{
  "num_hidden_layers": 16,
  "hidden_size": 256,
  "num_attention_heads": 4,
  "num_key_value_heads": 4,
  "head_dim": 64,
  "intermediate_size": 704,
  "vocab_size": 2048,
  "hidden_act": "geglu",
  "norm": "layernorm",
  "norm_place": "pre",
  "norm_eps": 1e-05,
  "positions": "learned",
  "qk_norm": false,
  "attn_scale": 0.125,
  "bias": "none",
  "tie_word_embeddings": true,
  "parallel_block": false,
  "init": "normal",
  "init_std_qkv": 0.0221,
  "init_std_o": 0.0039,
  "init_std_up": 0.0221,
  "init_std_down": 0.0039,
  "init_out_by_depth": true,
  "optimizer": "muon",
  "learning_rate": 0.0111,
  "lr_mult_down": 1.5,
  "beta1": 0.93,
  "lr_head": 0.00646,
  "max_grad_norm": 0.5,
  "warmup_steps": 200,
  "schedule": "wsd",
  "decay_fraction": 0.869,
  "decay_shape": "linear",
  "final_lr_fraction": 0.05,
  "batch_tokens": 65536,
  "max_seq_len": 1024,
  "doc_mask": true,
  "train_tokens": 474300000,
  "max_steps": 7238,
  "dataset": "wikipedia_en"
}
MLP neurons of a small language model. Each row is named by its layer, matrix (gate and up: input weights) and neuron, and shows model dimensions 96-191. Each number is 50 + 10 x the weight over its row's rms, rounded and kept within 0 to 99. A neuron's up and down rows have the sign that makes its largest values positive.
After each neuron's rows, "fires in" lists the words (lower case) most often at its 100 highest values on Wikipedia text that the model never trained on.

L10.gate527:65 45 58 46 41 54 56 67 72 42 54 41 52 33 47 32 62 67 44 70 48 55 58 61 38 58 52 36 54 54 36 51 66 33 56 56 56 43 39 47 48 50 35 59 49 40 48 43 62 48 60 40 54 46 60 46 63 59 30 43 54 61 39 55 50 53 35 54 44 29 44 75 56 47 58 54 57 36 58 37 45 58 52 67 52 44 33 47 38 69 42 59 59 43 42 52
L10.up527:63 47 70 53 44 55 41 55 57 57 36 51 45 53 39 41 51 58 37 62 54 56 45 39 60 53 49 62 48 64 30 44 49 52 57 59 49 39 45 39 43 53 43 35 54 47 33 58 56 55 54 46 60 60 56 62 66 56 35 42 48 59 48 46 44 41 46 58 56 35 35 66 47 46 48 58 56 59 58 48 54 40 54 52 49 61 51 54 60 71 45 39 37 42 37 55
fires in: "the", "years", "to"

L2.gate101:45 50 64 56 44 65 54 59 37 46 50 61 29 49 56 54 57 51 60 33 57 51 50 43 57 47 50 58 68 55 50 66 41 41 44 62 34 57 41 56 42 51 45 56 57 67 58 44 47 50 48 53 44 47 70 54 48 43 38 43 51 61 39 47 46 58 53 56 49 38 44 41 36 58 30 59 58 35 55 55 33 64 48 57 54 64 57 54 59 60 67 23 42 50 45 51
L2.up101:47 71 46 55 55 50 41 46 50 58 29 57 48 45 65 54 55 38 47 43 39 55 50 49 22 61 58 51 58 61 55 57 58 41 45 65 49 47 49 63 56 45 51 42 59 51 48 49 60 36 63 43 51 29 53 55 46 60 57 31 47 62 33 55 44 48 75 41 38 53 45 53 36 51 23 53 58 45 48 52 51 69 46 39 53 64 53 34 46 48 61 42 44 43 43 44
fires in: "or", "all"

L9.gate392:61 43 57 35 42 55 50 54 56 45 45 57 65 47 55 65 56 52 60 52 63 48 48 46 38 48 49 46 56 60 40 31 43 42 38 65 52 58 42 60 57 45 54 49 44 47 57 43 50 47 31 28 45 48 40 48 61 55 41 38 55 71 44 45 37 49 45 47 46 51 43 53 44 44 59 41 34 39 46 61 50 54 42 55 44 61 57 50 50 57 44 54 36 69 41 43
L9.up392:61 39 40 51 48 32 40 47 69 48 59 36 42 29 41 45 63 44 55 52 58 46 45 70 51 49 45 27 58 52 69 45 43 57 55 38 38 53 56 56 57 59 42 55 42 49 60 43 33 66 59 51 57 53 47 61 51 56 58 53 43 40 60 35 71 58 50 29 42 37 35 42 47 37 32 49 48 43 48 56 53 56 52 43 44 38 35 44 71 25 56 52 47 51 64 47
fires in: "his", "he"

L7.gate124:52 59 51 52 67 60 57 46 49 50 48 30 54 63 35 47 50 33 46 47 40 59 43 51 51 37 63 68 58 51 54 52 49 42 48 57 72 54 55 55 52 48 48 51 51 39 65 51 32 56 39 47 54 26 53 44 58 60 56 29 64 55 59 60 52 43 64 61 70 45 63 70 59 62 51 57 49 41 53 55 69 40 46 44 51 60 38 46 64 56 48 49 51 40 60 63
L7.up124:71 67 65 44 69 73 58 38 48 49 60 54 49 54 48 47 61 42 47 45 57 44 48 56 46 42 58 53 43 53 36 40 47 39 56 29 66 59 65 56 44 55 59 42 45 55 38 63 34 55 48 43 43 35 48 49 61 38 56 25 55 52 57 44 32 47 55 59 63 54 61 54 49 58 70 62 47 62 65 54 46 49 42 46 48 47 33 27 49 25 47 50 61 52 65 36
fires in: "of", "chronology", "m"

L7.gate41:63 42 56 60 63 62 59 67 49 51 45 33 60 39 53 34 49 54 61 45 55 36 34 43 47 54 51 45 53 51 41 60 46 57 51 51 56 53 56 49 30 51 61 42 36 51 47 43 53 54 45 37 52 49 50 41 43 52 45 51 42 70 50 39 52 41 43 47 46 40 54 50 51 80 49 49 44 56 46 39 39 49 45 49 49 47 34 42 43 49 62 52 48 46 64 44
L7.up41:60 52 63 55 54 48 50 46 38 42 58 40 68 47 44 48 40 64 44 30 52 46 39 39 49 51 50 64 40 50 43 56 56 42 55 45 54 54 72 40 50 49 45 65 43 51 50 41 46 60 49 49 66 45 31 34 50 61 59 53 43 55 50 59 57 62 54 67 51 50 56 51 50 57 36 56 58 65 51 26 43 30 44 48 58 59 52 55 40 48 60 61 61 61 65 37
fires in: "then", "during", "end", "of", "second"

L5.gate198:69 31 56 29 42 45 62 46 26 48 52 58 46 47 56 44 56 81 50 49 42 49 46 46 56 49 60 47 44 66 67 51 56 64 71 54 52 44 47 50 52 43 52 45 50 36 50 48 39 54 51 58 55 64 40 37 62 41 45 55 53 49 52 50 50 62 56 50 57 44 27 60 68 50 42 42 58 49 48 32 23 43 55 53 46 50 74 40 64 61 43 51 50 40 39 40
L5.up198:39 53 59 64 52 43 35 35 36 48 39 47 37 49 55 44 45 35 34 56 35 47 60 55 46 52 60 56 54 46 58 47 48 34 79 58 49 63 55 52 46 58 57 58 53 46 39 49 50 50 37 44 30 36 54 57 55 41 33 59 58 66 64 44 50 52 69 49 65 39 56 58 47 37 50 38 62 61 54 42 58 54 48 50 41 41 52 52 39 58 46 49 46 50 55 42
fires in: "to", "for", "of", "most", "as", "mother"

L7.gate640:51 49 51 67 70 52 53 62 37 29 41 44 40 62 18 42 29 42 44 53 56 40 40 43 57 44 41 67 57 51 51 40 62 61 63 50 59 69 49 53 44 48 35 48 48 48 51 47 65 31 69 38 53 35 57 48 60 63 57 48 51 45 45 50 38 55 62 35 63 66 58 52 48 51 37 61 39 53 44 40 43 54 44 53 47 44 37 25 61 42 54 65 70 52 53 42
L7.up640:50 62 47 54 42 38 49 46 62 38 48 40 75 53 57 34 44 56 62 46 51 59 55 46 55 58 54 45 36 56 47 46 48 38 71 36 45 42 52 49 58 50 56 57 40 34 66 56 57 37 50 50 44 34 46 49 43 66 50 51 43 58 48 51 69 52 45 52 52 34 44 54 49 50 48 30 56 43 40 39 49 37 61 59 38 51 37 52 44 51 57 58 43 68 36 50
fires in: "of", "during", "in", "winning"

L13.gate160:41 57 51 62 60 56 49 54 57 49 51 32 77 54 66 41 51 54 53 55 50 34 24 54 43 51 55 42 40 41 48 61 57 65 53 46 65 45 56 52 44 42 44 36 40 50 52 54 62 47 46 45 52 50 58 43 49 38 44 50 66 47 42 43 33 47 60 46 41 46 58 49 53 72 67 68 44 45 46 77 62 48 61 58 59 46 52 36 51 44 47 54 71 48 47 55
L13.up160:62 53 47 58 44 53 48 68 60 52 48 56 61 46 35 35 36 71 50 56 49 50 58 54 38 46 54 55 47 58 53 52 65 39 60 59 47 67 45 60 33 34 54 55 46 66 42 50 39 45 46 38 45 44 57 52 40 64 43 50 61 55 53 47 46 59 69 30 64 38 39 57 41 48 50 40 68 64 36 47 54 64 42 37 40 56 33 37 43 41 47 69 70 60 56 55
fires in: "of", "media", "medical", "studied", "medal"

L11.gate285:50 52 53 60 48 57 32 59 59 61 39 60 48 56 40 56 67 65 53 69 65 37 57 56 31 55 31 39 59 64 65 44 43 44 52 55 56 56 42 51 59 53 44 47 53 57 34 26 75 58 60 30 40 41 58 47 44 64 56 44 53 44 28 66 58 42 54 53 50 49 53 57 47 48 41 54 43 42 65 42 57 52 67 42 47 54 56 56 45 54 48 61 55 53 28 53
L11.up285:56 52 39 40 46 67 36 59 42 54 38 66 65 53 53 57 42 53 43 60 41 46 54 56 38 52 44 57 48 34 49 46 53 51 46 46 50 59 36 51 40 57 63 47 61 30 61 48 54 47 55 58 36 57 51 50 56 59 57 55 53 66 70 52 56 45 58 62 36 53 53 58 55 35 39 58 44 64 53 66 46 49 66 43 52 41 54 32 49 27 41 43 55 45 47 71
fires in: "the", "and", "several"

L10.gate148:55 64 56 49 52 39 51 57 61 64 33 54 38 43 60 55 80 55 45 49 60 40 41 40 48 57 60 58 51 55 71 56 43 57 37 59 46 47 57 50 53 57 46 49 46 48 44 57 23 35 58 45 66 57 37 46 55 53 39 48 36 54 51 66 55 50 55 48 60 50 43 50 57 61 61 54 60 54 60 48 34 39 22 51 59 57 51 56 54 37 43 56 49 48 64 59
L10.up148:49 68 58 61 65 34 43 24 42 63 42 49 60 45 65 35 23 57 50 51 59 40 43 49 53 69 52 48 66 47 47 51 33 47 48 74 41 46 28 53 49 42 44 52 50 52 68 58 46 45 57 59 59 46 58 54 53 49 71 35 65 36 43 48 52 51 59 53 59 53 62 40 44 31 37 56 65 45 46 60 53 56 46 38 51 61 34 46 49 51 36 47 49 38 54 36
fires in: "to", "and", "or"

L9.gate141:33 63 43 45 65 50 38 69 41 49 54 36 54 36 51 60 51 55 41 51 56 45 65 21 54 56 53 39 54 56 51 60 77 61 51 57 53 49 64 55 48 48 54 39 43 46 49 51 36 47 53 32 56 51 60 56 57 54 44 35 28 61 36 39 41 53 68 51 26 42 40 53 43 63 60 39 47 66 55 51 52 38 51 40 56 49 39 56 51 40 50 60 56 47 53 47
L9.up141:46 57 33 43 46 58 70 57 47 55 46 59 72 37 54 41 52 46 50 83 47 42 46 45 47 50 40 49 51 54 57 54 60 46 47 39 35 41 66 45 42 41 46 42 51 56 39 53 52 53 49 45 65 56 59 52 45 55 58 42 43 33 41 54 53 38 33 76 48 48 44 57 58 51 39 45 44 56 60 52 40 46 46 63 45 49 63 32 53 56 70 50 62 59 55 55
fires in: "to", "between", "relegation", "with", "of"

L11.gate420:61 65 50 59 52 49 46 68 45 35 30 63 53 52 56 33 47 48 58 52 53 44 55 57 44 51 60 53 65 49 39 56 30 63 47 69 41 47 26 41 54 39 26 37 47 55 30 51 59 40 49 59 52 42 65 51 52 64 50 51 55 51 49 52 45 48 42 57 59 47 56 22 56 51 57 43 55 28 35 55 44 64 44 39 42 47 40 42 55 31 45 63 51 37 49 31
L11.up420:50 52 38 51 43 49 59 42 52 51 31 42 47 55 64 53 49 61 82 50 48 50 29 49 38 31 56 54 42 44 64 58 43 51 53 59 42 51 49 35 43 52 45 58 44 52 38 55 48 31 44 51 41 67 54 65 38 58 60 44 22 55 60 63 66 44 64 52 63 49 36 31 66 50 56 45 44 54 57 31 46 55 49 57 45 33 55 71 39 31 44 48 37 35 55 58
fires in: "a"

L7.gate62:68 50 52 32 50 59 53 54 44 61 44 43 54 57 50 36 40 54 36 35 63 56 59 22 46 63 58 52 48 56 52 63 50 52 55 53 75 61 61 46 72 53 51 57 41 48 52 60 59 65 49 39 37 39 50 44 32 51 53 64 15 51 62 55 63 59 46 26 52 61 58 65 32 47 60 50 45 67 51 56 49 46 52 55 52 50 41 44 48 34 52 58 43 52 37 63
L7.up62:48 55 48 44 39 46 54 57 69 45 34 39 55 60 47 55 42 42 46 62 55 49 75 50 46 49 41 42 57 39 39 53 55 43 51 34 63 52 63 38 74 51 44 56 50 46 52 37 60 41 45 56 63 47 52 58 67 31 54 25 41 70 47 39 49 59 52 55 53 70 65 57 57 37 39 39 62 43 35 31 49 35 65 58 50 63 44 62 45 46 43 45 39 53 46 61
fires in: "under", "during", "as", "in", "by"

L10.gate259:79 67 58 64 73 54 57 49 47 58 34 50 44 56 44 43 39 47 63 51 47 52 43 38 57 47 49 47 63 39 62 54 32 38 52 55 49 49 68 50 52 43 48 44 60 51 59 47 46 42 75 46 53 46 58 44 54 54 36 34 44 44 53 36 39 52 51 71 49 45 59 52 65 15 51 27 47 66 38 37 48 66 41 57 46 34 49 46 38 52 50 62 41 42 36 29
L10.up259:50 49 50 47 66 60 42 47 54 45 34 59 59 59 54 55 57 59 58 37 45 65 47 61 57 48 48 27 48 37 49 23 48 44 57 49 59 60 35 30 49 45 40 73 31 58 46 41 35 54 69 49 45 65 56 28 42 52 43 50 52 41 46 63 58 32 62 46 40 38 54 61 57 54 58 57 53 45 48 50 49 77 53 63 58 43 54 41 35 42 30 45 53 59 59 59
fires in: "the", "a", "them", "an"

L10.gate182:37 46 55 42 45 49 50 50 64 51 54 43 42 66 64 73 55 62 47 70 69 42 64 60 54 58 43 44 52 57 40 46 55 37 47 67 70 42 41 42 31 62 41 44 52 63 45 44 42 54 46 52 49 41 57 55 58 48 51 49 54 53 56 41 46 51 54 44 47 46 47 51 53 46 41 34 40 51 53 63 57 49 31 43 48 44 58 57 49 54 23 56 46 53 42 38
L10.up182:32 31 41 42 44 49 61 40 44 35 50 33 42 48 41 48 54 59 47 60 49 49 60 59 49 49 38 51 62 48 58 43 64 45 73 50 44 59 55 50 48 46 45 69 59 35 38 53 54 51 29 56 49 46 50 66 44 60 50 34 38 30 41 52 63 50 54 58 70 48 41 32 49 35 44 46 44 45 53 63 73 55 40 56 44 54 54 58 55 53 55 48 54 24 44 60
fires in: "he", "his"